MLP neurons of a small language model. Each row is named by its layer, matrix (gate and up: input weights) and neuron, and shows model dimensions 16-143. Each number is 500 + 40 x the weight over its row's rms, rounded and kept within 0 to 999. Numbers have three digits each. A neuron's up and down rows have the sign that makes its largest values positive.
After each neuron's rows, "fires on" lists the tokens most often at its 100 highest values on Wikipedia text that the model never trained on. A number after a token or word is its count.

L2.gate46:465484507497568510517512544495526473502525530457470482435532505526560499533569538513488487468510461521450557516555484530554497492512572493530407429431547433458482509539419513475530516504549479441534536518557497534526599494483472581542485492586440553511490494447485544549565487554466460500471550477512471531432489523483445402468548479501498561534498486410472548452549483526517533425530
L2.up46:454466500508590537475459556491533508502562514459482468475535508516582489514573522592458484463525493519497486514544487575572540483491561513524458470478515481498528521502417498476498531455529436490540521542550502537501551523492468595534533494557486496523530425400525545534575483540515475501467572465516456511496496505464390481474525472540457527515491455434436547432505501536569581453539
fires on: ")" 94, "ak" 6

L4.gate368:546495502476534558468533540588595483421498491514496501526504481520544559516583513528478528510449494518561511486554449452587529519421499515535527508491502487486542432518579490531496465472536544513551568562485452551501480439436503471459488479459536563440514495468502501491429479477485425413539529576512534470498485482540495551491521518459567442453583442479509539532510593537446485487538
L4.up368:523458490477544537501501534496483501485448505524531509458463436535474515443589491548492515497500528542479557534517551473478486486461487503438507480517552543506427499556566459587482456489575533509519500442538556449505532432483485473451559594535482494448559491518412515586476478526581452502508586561506486550487554501470527564500568518567474514443468523512464526499485511526469484527477
fires on: "." 95, "ut" 5

L2.gate323:492524517507516507467494515463513545569478527433563438487513430495524495452500554484447530563496505525457508478535418530459518522524548499441506492455584426544468512464493519518503497534555477453525584486485506434426495547506429529413465515463424516477493469424484469541507511464488529542488540466484507614468475491549493468508482597547527465520510502512516558466479518488537554434505
L2.up323:466546491494539519441503485478557552594440565458535529492498428502518469437509553460440501556497452484444509471540508478505555471545514511417480530495524456513480510484478458527536483544556511489548548512514510431488517496462406550456501458408481513545513495430507522590515425472551508512428529503554502597463489501595497506524493565567494508503497544543473575502532484513469481450513
fires on: "ak" 31, " |" 13, " 12" 9, "10" 7, "tt" 5, "ial" 5

L2.gate345:477466440513467469466554460511487553545510507484631489509560541507510474482492554532505466515399429473525485495527486545412515517541446504534480514529464385476492478514492475488511525427458515470468491455502496473452482502558480517470496490509464456446537560450440468548573439549524494452542387481482441579541503521524521494520480464519543521542595565461519575561466583511490508517536
L2.up345:499462486511526485434520508522503563498506486484619432552537451446483534456511554517494514440476447526558507502495582570479502564490453516546449550467556416509563449482451498507543519458442560493512509443469532508459475491512460487480534508478451467499502510454576461601537531505419558504532443452487452571522520536557531543505486515521491538568579497442561509537511540532562517467527
fires on: "f" 38, " |" 34, "men" 15, " f" 4

L2.gate57:539581454561512495466552470522464525416506523449495469492575515509544458521553493575470462446444521467500481543508568494491519500438463531536507509527409446571548522449490521545505480525431491517491544540531527511458483531498434417506521494487440539543503496400508492519456510457477455478491584517450470494558520492518552461490437538505495489509476496499534467463514546459438433527476
L2.up57:500580469524425536474556522516471491477529498491476463488569489560507488504596511545476564511504484502484502523541506425492531534426497598529542458508465413557496528444457509505508462500447503495534530536483548465410482542500463454531457509452441506545528516404474528511485498446456482526491564485484540500569546526473479460449469520529508490472512483530511508466502488491427453541524
fires on: "d" 39, "ting" 9, "ling" 8, "age" 5, "am" 5, "unt" 5

L2.gate338:463506475412531485419447519462450526494530445499505519462492493485538510544532537533537433553564421550431519479450475410475509508538455528525504475524605498513519475437483445476529545590515500557493533508498502498530526509496482583419441436468485500505460494517550499448539474540538448532491461476514503521478439528490478479568495490564441541487549510529409528491527522460502473464467
L2.up338:523585528451565482490491586516487434519449430439517524554478529514524542581465560440498546460526441497600566452457536558465517506544519477529486488508523489487514525442430475476450542487495452558473521462486503493579466500486465572516487495519524496528506478524385485447466518504494533539564456503518572493483464489516512487533497484548461502480409516436516438491547474543505456474484
fires on: ":" 64, " name" 10, " member" 7, " |" 6, " from" 5

L4.gate145:499525443506452451486520396487513485467464543480501465531497533461498561520409577514473467468514505559493489547413440505394535487487539504465476531473505475474532485546527464495504477606467486428519405475461451542477519575555508491557499430483554535479561487496506508467576537457513527544599489467485455516546477490498485522453440480431563550530437527456492501485458537502484514525545
L4.up145:475499461471442447489496514399497524508508536511408474584523463533472526522428461569481488541457498508524534424561477515520527517507533525513404473462575472488510491431530579498481530428519479450512471533474478533535436451523502449491460456508481521494463467509482543504472483492524535487477535424458539526585483424465495533564460498442503422529467455487483549467500605454483476500503
fires on: " and" 25, " or" 25, "f" 10, "ten" 6, "old" 4, " |" 4

L4.gate285:516445561506583538466569496494512436450471473544429515480465508462626540578406528450497471543471431540517435494503468499428538507582519463431495525479466487483543464523521519545509554450479453513448420486523467516515532490483482519459468526441447583482463552541487458522459557455525551541453523455481442471500486490485538527469455485480548473515515496465539484536431507483524488432495
L4.up285:500539528470507465561497540534567456481545517471504415412540540573537423520523519582498562472492541540457499493519471505505365474510438482514512449486401500508531494443465541545558561493493534528520570527461431527503492563443444469480560545536512428512445482517535510531495486527587481524558512551512518536473531500467476458477506496508457445484557532489520457526502521569552535539516
fires on: "+" 27, "_{" 13, "^{" 13, " $" 12, "′" 11, "_" 10

L2.gate383:471531512494546404447489465422502493510523506487464469469578451492469536531495480426489455530551453532446560521478495555495511539472495397485482497484547518433453496527530548530539548536550539430475534557584482516464560490418465468506501450494494534536543534533489521538513528460510513501509469481461477462583502538441489466467557458546534450464509561501476512463493550526429516468471
L2.up383:550536510483519509427411469438516542565535496438577515573506433508468558512519597470566468517554447483501456449576484441530515520472510474522552522443555458491462458481497527516546526550514522474519539530511519487522556529512514554540572405479541509539530483520566514487555518484519525497529495536493438432475510518474517501471528500544530522472470538531445565476483525542561508457477
fires on: "line" 27, "ction" 23, "ology" 18, "gu" 13, "ary" 5

L4.gate66:575543557515479449520565486506471476465515461521487507420453520501538517447553498455585485487513436457486480451561533506480491482510420451504476438545472471530429505505473515458545473502388412479553542533488479515485493491543537445514448540448497516486474459498468455515403530461569462499521575517484458554439556541465525511476580536542585476476498506508439509559507522547486548566486
L4.up66:548535540510494480544528534530487479460529454487424494505480606456505543471497562493520544540526582461520595475524543566522472462592470541470483433520534516467509498536517512504511476568510420498506538447499464509471556520596523534551494495476510502472522519516438473554456468522562519465544459487392431508467510451491515534494480496471521522411490427445519468480596532488524493521510
fires on: " |" 81, "ite" 4, " (" 4, " –" 4

L5.gate143:465438445498530439460509590457542525490459503454526455455522456536546542522529525518542510552519520487419471481514498524520465468502505487506492501473520480446497524504499482551498558524517502530475489453434535472478504425462506528480416523496487407557481465491499447573522478540503534431512506475485496474368473536527429463560502555515551484510574503479549518486502526538519508494470
L5.up143:485504517474570472471517548614407425515503581525506474490505472501505546522558495555510570463514475592502447423492556537504470433504507417497532512476607481493569516483449544457555518481484503478542508491511497497474497514444527503513491559500466499493450512520532469525586443518463517514521491514485494513541535498559510525548489528517424570512539477444491519437461466505443498417480
fires on: "a" 28, "s" 8, "f" 7, "á" 6, "e" 5, "lo" 5

L2.gate128:533457436462512466451524511470470525514529534470478433510464545431448538547507521529515515451461481435495529544497475513545552551463439520488558501457470500503518499487570506512532460529396452506505475506500443496467466463522522489546484495436540513546513540461452512549485530446491602635488497512457499440467511470433496488460559497526475503493526567532589543520519422533454489517566
L2.up128:490525487473515533512522509466502552454493531487457475512455518501488505562510495552504512397447524515469509495562526480575518550492498493511519506456524534519525521484522467503544506483413473452477532521550438424484452497473498513537542539419464498589510543463471539532484550489475583592458523537423541516460526460426509544518605484494495510548545598525572501485490484548492526512473
fires on: "age" 73, "," 22

L2.gate6:504517509520483436539498557568557503459448487476483502455460558486537437519520565494479496520460461509495441464507459530532456508509505476569437461502511483440519428425485565460508481457590550468492446528557504642463463397461522511536489459559543605517521537519507440493463508474487494477480518554447456429477489520488517531453441548436522524470525513450536465534494534514450511500545
L2.up6:523527517544532543436471489510445460540488476507507519433507509383511541496573513494464524498476480472551562475434455499513396544564481520483496529492492432519490445573499489475507525530523499565603459484461599483457521500497506509444475458469488502486519569483437459540513503550429508512472475510564510532538456481500464453453537504568480516522466518475519484478504504475476445494521
fires on: "." 83, "be" 16

L2.gate255:542555424585492478514541442498500560498565574507528503498511545462528452526532481511539511568487464445493514489534493475509516490442486577536534517497461526554447478474489523513564597522466416507470492467506506443540522567544518499590473536513517460540505539442550514563452537432483586545563518451548449523510546492554502530526514507473489494526505442474504475470474516533534464456508
L2.up255:469554474576485484510519429412511465495416527469525529497476493483507529558505489478540516473458481571484484471486488577526525533464469418534442514446490445537505452516442532500514502524493516434433552453537527507544537533490501497525517591446510415517437469394524535497525462503539575489503487535512405524451547487504466566553587477519424495603571508466444468523534475525472503509507
fires on: "," 42, "ub" 18, " long" 11, " (" 4, "uck" 4

L2.gate305:490542545612412476501540516517469550467476495451474486444451504488539466531534508477507455493503441453475447505396491539483508604519492480508448544484547486575499531509515550468491571542544510461483529555509467415496429521470492450493446545493480486480512554525584502523533489482448439513516478499517496562542544457504527519549502568519418426508463566526471527461536518434451514519509
L2.up305:492497514649456514478460511517506492494486435469451513545542525507535531549544420522534509461572478443510465450498507579491482451423580479490480585499593491460500447527489462543466528568535450515443538524533491477573484566481527399441469535479480473461472549470500458511492593468468499475524528518497518514563497466525508493523511481491443450430466562534492481509481532473564511500483
fires on: "za" 19, "jo" 18, " –" 14, "ti" 12, "ta" 8, "gar" 8

L2.gate56:432528434531620494521544506456477498483477443489483507460454495467450511524481525543478479434479496509475522435454427483484452521464487496452495479504461469565465522459473509483545499558474587515505512512495517492440509466481571488524466474510455591385545548480589517468447528458509464464508522519542547511439550437446450525497505525502505481493457550472438420432537458529452515464457
L2.up56:452486430470578480536492494381482498493506499473466488445447563538471517554509458525478476394411493413459529565506478465467438512509475534566492482505514530486582465435492442562509435502491477521490518499587516467473494499489577491470509504410409483513548538492528534441468486480502463481555465535528535524480520436452486496472484515519449492503485511478465487481538538454483479468547
fires on: "-" 39, "et" 12, "ure" 10, "to" 5

L4.gate349:528609493458485530508520537451528515431518493446515509524534568511568481397517550522544469450461423499529524527516477487473493455497543505529475559508460478541565449454536471431537495558456469507490481553503383498485448555546565431473472491452480555522487448490559477473506505547554519505520474525486439477477469549442503488460476413504475500507543542496485509516520525466415500599614
L4.up349:444518466509475421485487568498501492503487472509513499534578557502473498495471516476496553477463477532439504468529534543416584518557433525449529576475542501548494467418483489535543480526504593425456543506540441482488571570583505526501517491486499431543536463458419539509483499576524519525439450487466506457493495523412524531502516496445504473507474458525515501466421492533546546453505
fires on: " |" 100

L4.gate447:509468532390514490545515541523503508468493526472437532529455508544547401549481515516438563449522514509560482439443519498530502506579459430448584486418492542546477563438514524524546472542512474497493534549454459506538528496546507498545518464446493510537440446486551508547505475504497451483503549503512509558526493432520531540578451553500515536450451527555541521540581546500470483495480
L4.up447:471453509565503480505495484465505552468537518504495456518558518532512516487487548485385476454548422472417542502489521567440459449471438527531539565483522512527547530489463536550458431476519454499494557522501461495495575540465469521472494525607530467508481498561484498516528492491497475500564537552639574509515497496492558494472493483475543575455534528555515569529476506496512514535559
fires on: "s" 32, "al" 17, "ner" 14, "t" 10, "arch" 8, "ance" 5

L2.gate359:502510516499571504470491456514447478468582596475431447475533521484494493486505510478438482521407514524488449479488560470578585550485473570518543495461518524549537544553491532512570498495636521523480548532480560478427504479467409534505457500456460438546508477538469453493472512489523440465487574480525557539491538471506507533517476529401472522523493448512464519535496560502489500515421
L2.up359:497517528521504499519555442441447482427567532576510444495507429463511521510470434477469516550444512576449463462477567516490445480513523522467519470423522537583557508487458449592532474529529544484551579508463516473496504531542418519462564523539413524517483541524465497504550546485488502442547557461516507520526483487555475503510458601538493483540443538549514465472557528493524500519511
fires on: "s" 87, "ak" 6, "am" 5

L2.gate195:481497503556511449531505490448478546439524518496476518469494532522535478512588507520491496472441439386498523477534446492534464478500425529504510514435564499510453468554498447465509498547466528468512526501496507436462512480537540477400540549527486495540487578518487534530448548421510495506498423501485554536475503543495496495534621547537514479546493484515447498538517516521438491494424
L2.up195:511560522516517519445453529510494500468536513556430537506536576454492502533552517494542426469426491496447525474405474461561517510515458523495501528477522557510481513567503472465514590528490507471509500511487507476438478528482499512412553485563477522493443592482512574519460508443512497518498442479509565553522539560482475482542578533458528494497438485509448432498481521515463485531483
fires on: "ence" 34, "BC" 13, "air" 13, "History" 8, " York" 7, "]" 6

L2.gate358:468463506539475546392521458495423495512505466556505471538539456450536523523513551464492503501541516508485475465483531447491492544569473540529503508546525521502535507549494502490563528476511543458499507520520466493557452542487489514489492546442460449490500428556495489514482559513503497507523457473488455610494477466442447500512457401526504529497539515528473448504456514445532403524479
L2.up358:525499536527478529424550539475506477497530400561542481511572493435493531493542444513510496470547489588553467465472492538541486510531582509553573491524544564560445447509464440543489533485505492572506513479544516449502488523551466538528508455483433468465508451468471572405524572497430491504478444486512413475500453476456462493469491480485537547489484528471540548528577503432546413542529
fires on: " and" 26, "lo" 19, ":" 18, " from" 14